config.yaml
init_std_o: 0.0
optimizer: "adamw"
doc_mask: false
train_tokens: 80750000
MLP neurons of a small language model. Each row is named by its layer, matrix (up: input weights) and neuron, and shows model dimensions 32-95. Each number is 128 + 24 x the weight over its row's rms, rounded and kept within 0 to 255.
Before each neuron's rows, "fires on" lists the tokens most often at its 100 highest values on Wikipedia text that the model never trained on.

fires on: "ut", "et", "rat", "ue", "it", "enc"
L4.up44 [131  85 154 105 140 181 159 120 145  88 138 105 130 114  81 161 128 126 135 173 104 146 130 115 150 143 136 156 114 183 148  94 137 112  86 143 155 136 168 101 140 149 116 160 139 106 128 109 109 128 134 123 131 143 114 112 126 117 134 127 127 132 117 130]

fires on: "ic", "%", "/", " |", "ip"
L5.up513 [141 144  70 137  88 131 160 112 155 168 165 169 153 130 156 142 170  98 122 117 131 108  98  93 107 127 161 146 104  88 131 104 140 121 127 151 109 147 106 175 150 124 143  79 129 100 132 153 109  88 125 126 131 125 120  90 138 117 177 177 118 140 110  66]

fires on: "ent", "ce", "ig", "ition"
L5.up296 [ 94 129 121 133 157 154 157 154  98 166 141 182 143 160 133 121 129 112 140 168 125 125 143 118 168 111  85 149  96 128  89 122 184 110 140 168 156 140 138 158 139 140 138 125 171 107 100 143 142 100 165 144 121  94 107 103 127 147 161 140 115 108 125  89]

fires on: "forman", " For", "let", " Rep", " Fran", " Res"
L5.up34 [170 117 102 111 116 195 122 120  75 157 124 109 144 193 144 158 130 155 157 156 104 143 144 125 141 112 153 122 101 117 125 119 111 129 119 106 111 139 113 134 150 149 137 134 147 107 140 123 127 165 151 110  79 145  89 130  87 126 160 149  99 115 136 122]

fires on: " As", " all", "4", " one", "as"
L4.up173 [109 132 110 138 135 126 164 144  91 136 184 132 125 106 143 135 120 126 132 150 133 142 119  88 109 151 138 160  91 106 167 106 125 113 113 101 123 155 122 146 129 144 134 142 175  96 129 115 131 139 153  91 131 148 128 165 133  92 116 118 139 144 156  87]

fires on: "ile", "ly", "ically", " world"
L4.up181 [113 150 151 116 123 109 151 204  68 145 164 108 111 127 137 112 131 129 109 168 141 169  95 141 162 152 122 166 104 113  92 142 176 119 128 172 130 107 128 148 149  99 148 118 152  89 133 125 122 100 145 148  65 113 144 121 164  98 161 191 167 132 133 105]

fires on: " d", " del"
L5.up158 [125 101 131 123  94 125 139 151 124 113 137 129 169 119 133 110 131 196 113 163 150 178 101 123 137 122 113 112 105 126 169  85 135 111 111 109 142  97 163 102 126 150 148 126 121 116 137 135 151 105 124  86 104 113 121 143 119 111 139 110 124  84 128 114]

fires on: "re", "le", "e", "out", "ele"
L4.up284 [127 137  97 137 144 119 135 128 133 129 161 141 149 155 164 152 139 132 146 155  51 107 114 117 176 124 140 165 107 108  76 125 126 131 125 140 147  98  99 154 162 105 101 112 134  82  78 159 110 137 131 127  92 119 116 131  97 106 173 149 134 101 111 124]

fires on: " and", "at", "al", "ater", "h", "ly"
L5.up327 [138 151 131 132 181 146 134 133 116 123 152 144 112  99 144 100 120 131 126 138  90 128 136  94 196 131 118 168 117 127 173 128 138  99 112 110 129 146 144 141 141 121 104  70  99 115 101 161  95  80 144  76 132 153 132 142 104 134 119 163  98 140 164 107]

fires on: " Cl", " Bl", " fl", "cl", " Sh", " Fl"
L4.up485 [118  92 106 108 123 130 145 113 118 141 123 169 165 138 141 144 115 148 109 144 129 135 111 142 124 129 155 137  91 162  96 131 170 120 112 147 140 135 120 133 140 113 135 117 138 144 130 109 109  91 140 169  98 112  97 101 111 124 146 116 123  98 119 104]

fires on: " f", " is", " work", " also", " are", " end"
L5.up582 [123 133 104 139 115 112 152 161 139 123 115 117 139 102 134 117 136 139 167 155 147 150 121  77 164 128 122 122 119 128  93 106  94 127 106 142 124 119 122  96 138 134  86  75 130 116 131 130 124  48 110  66 121 148 144 105 124 128 128 126 163 137 139 104]

fires on: "ro", "ri", "c", "les", "re", "on"
L5.up345 [131 136 131 153 152 127 203 129 118 161 132 119 130 167 131 124 124 137 183 133 108 165 135 136 180 154 140 108 122  93 178 141 172 136 135 161 125 120 140 144 157 126 108 140 145 156 147 125 117 138 141 152 126 121 124 119 141 138 131 151 109 147 159 131]

fires on: "us", " School", "th", " people", " death", "son"
L5.up109 [155 114 192  86 155 136 123 156  72 131 141 146 116 163 152 112 128 132 141 121 126 122 118 127 145 134 129 114 101 168 125 103 169  89  92 137 146 120 153 159 140 173 110 125 138 100 128 132 102 118 122 103 122 149 139 106 105 143 116 163 137 123 194 114]

fires on: " app", " App", " imp", " award", "oin", " inv"
L5.up123 [168  73 147 175 125 137 121 171  86 149 183 131 161 132 133 120 129 155 127 151 116 151 122 137 129 127 181 134 108 123 119 110 148 163  98 123 115 124 108 117 130 133 142 105 123  99 152 120 134 123  87 148 115 157 118 171  97 135 171 139 116  79 154 159]

fires on: " mod", " spec", "ult", "pl", "anc"
L5.up435 [102 120 132 122 132 157 133 131 126 106 159 127 123  87 112 107  63 158 147 146  86 110  75 141 133 122 185 122  96 148 140 104 130 131 126 147  90 152 165 111  97 127 144 109 117  72 127  98 102 112 153 127 127 129  87 113  92 134 164 111 113 152 106 116]

fires on: " over", " high", " up", "very", " inst", "ver"
L4.up47 [109 137 123  95  96 130 163 121 119  97 184 120 176 117 126 129 149 108 121 123  78 137  97 135 148 163 173 131  98 129  98 135 146  95 106 144 124  86  78 117 128 144  96 133 136  98 173  93 111 146 130  78 120 133 117 118 115 115 157 138 100 134 118 139]

fires on: "it", "c", "et", "sc", "pis"
L4.up315 [134  91 147 129 124 162 130 128 106  84 164 112 154 126 125 112 148 107 104 179 125 147 169 110 117 117 158 172 134 143 125  94 128 129 101 148 160 128 116 193 125 137 129 131 141 108 141 115 110 146  91  68 149 140 112 128 122 130 164 121 113  79 129  98]

fires on: "ig", "ub", "th", "der", "all", "ade"
L4.up476 [ 93 109  99  94 122 130 114 142 132  88 147 150 177 113 124 116 139 147 159 157 150 182 133  87 150 146 100  94  91  82 126  70 160 178 104  74 143 113 136 118 133 117 134 121 143 121 112 133 139 133 129 171 107 148  92 121 160  86 143 125 154 101 173 135]

fires on: "-", "iz", "ij", " 194", "ul", "im"
L5.up111 [122  94 136 147 147 163 155 145  95 132 119 164 118 159 114 122 150 138 103 140 156 162  89 120 148 121  81 126  94 136 116  93 147 128 120 140 117 119 132 121 151 148 128 124 132 100 132 140 120 100 124 142 112 137 104 167 106 116 118 116  87 154 145 109]

fires on: " m", "M", "very", "A", "E"
L4.up585 [155 116  96 127 102 109 136 139 117 159 196 131 152 147 144 137 132 117 107 123 122 112  99 120 139 166 169 153 106  75  81 112 128  95  87  85 128  98  90 115 125 112 114 149 112  87 161 120  75 136 158 135 125 118 121 120 142  84 116 144 161 146 140 115]

fires on: " r", " v", " V", " d"
L5.up517 [ 98 156  74 116  85 123 142 116 140 106 123 123 157 140 139  98 127 162 150 153 127 151 122 112 122 133 113 104 106 134 158 101 147 141 111 183 131 140 156 132 109 121  94 135  94 126 161 125  58 122 110 118 102 142 118 114 128 160 129 190 141 126 158 136]

fires on: " I", "yl", " sup", " Cor", "lex"
L5.up305 [129 138 147 108 144 154 128 125 123 123 169 113 153 132 105 125 125 144 118 145 151 127 109 146 144 109 109 170 119 162 131 138 142  97  93 147 150 117 162  97 155 115 105 121 154  89 124 121 103 117 131  95 124 129 105 160  95 133 112 157 100  84 156 142]

fires on: " as", " made", ":", "ake"
L5.up171 [ 82  89 142 116 118 181 109 166 135 122 143 164 123 143 138  87 146 130 106 152 139 154  99 129 145 122 113 153 126 160 140 126 169 123 124  85 130 148 134 147 136 160 128 145 115 102 111 143  91 153 161 106 139 124 128 107 138 133 151 120 149 149 155 111]

fires on: " is", ",", " a", " was", " an", ":"
L4.up66 [120 112  99 108  94 173 137 166 126 124 119 108 137 113 119  58 102 165 139 137 113 176 132 138 156 180 123 133 132 149 124 125 153 139 137 125 141 200 136 125 124 145 120 131 126  95 151 149 114 142 165 116 107 160 118 139 148 109 183 117 164  98 213 129]

fires on: " me", " exp", "/", ")", " im"
L5.up248 [146 126 129 151 137 150 174 149 101 132 137 152 121 126 112  96 125 107 145 125 102 157  81 106 117  73 130  91 145 103  96  91 122 135 122 135 118 143 114 142 121 133 112  88 106 105 116  98 149 127 161 118 113 134 128 114 148 144 171 118 112  90 146 139]

fires on: "stit", " German", " N", " Pol", " France", " pol"
L5.up554 [107  99 139  93 139 140 130 171  75 117 153 142  92 161 141 153  94 153 143 143 125 120 125 144 143 158 197 132  97 206 135 116 146  88 136 135 139 163 169 111 152 127 123 153 124  99 129  93 111 125 160 111 144 149  86 139  86 116 124 168 120 119 139 127]

fires on: "-", "/", "un"
L5.up274 [144 151 125 134 116 156 169 130  76 168 144 148 145 118  86  85 122  92 108 110 143 145  89 121 177 142 166 164 143 119  74  86 149 149 115 107 134 167 106 158 121 111 145  74 146 101 121 169 131 101 111 131 127 164 126 149 134 124 155 138 133  93 128 154]

fires on: "il", "l", "th", " of", "us"
L4.up468 [109 111 134 108 158 134 111 121 102  89 101  88 137 130 158 104 128 117 122 124 122 133 126 143 152 106 122 130  97 123 145 140 138 157 117 156 137 114 145 126 133 144  89 135 210 115 122 134 136 114 101 154 150 140 113 149  98  87 102 112 120  98 134 122]

fires on: "ian", "istory", " City", "outh", " football", "an"
L4.up108 [131 109 148  93 121 159 118 150 105 146 137 123 140 155 134 108 108 118 133 159 135  96 150 142 159 121 176 136 111 105 107  94 136  88 119 134 166 144 108 105 155 155  99 100 145 146 105 111 126 125 160 126  98 174 130 148 139 144 170 142 128 120 191 114]

fires on: "m", "in", "at", "ar", "p", "ol"
L5.up238 [ 90 141 115 172 146 131 136 140 110 125 146 115 125 123 105 136 122 122 124 152 175 190 141 137 128 143 145 171 106 150 163 109 149 110 108 128 170 106 143 102 116 110  89 149 139 109 127 106 122  90  75 145 155 100  90 179 126 102 148 150 108 125 128 101]

fires on: " of", "us", "ity", "ase"
L4.up239 [109 155 138 105 113 129 118 132  88  99 111 162 170 107 126  94 123 156 164 154 104 170 151 127 142 137 117 159 117 104 180  84 156 121 115 191 161  97 155 142 121  94 127  85 104  84 113 121 111 126 103 122  97 104 140 124 181 117 151 115 130 120 160 124]

fires on: "id", "av", "r", "rid", "att"
L4.up115 [160 133 145 152 143 156 182 100 128 111 123 136 113 137  98 126 122 117 112 172 159 131 106 127 150 126 133 139 120  69 102  28 132 136  87 175 119 104 138 128 141 133 122 119 119  87 165 131 126 148 121 136 155 132  96  93 168 107 163 123 147 130 161 145]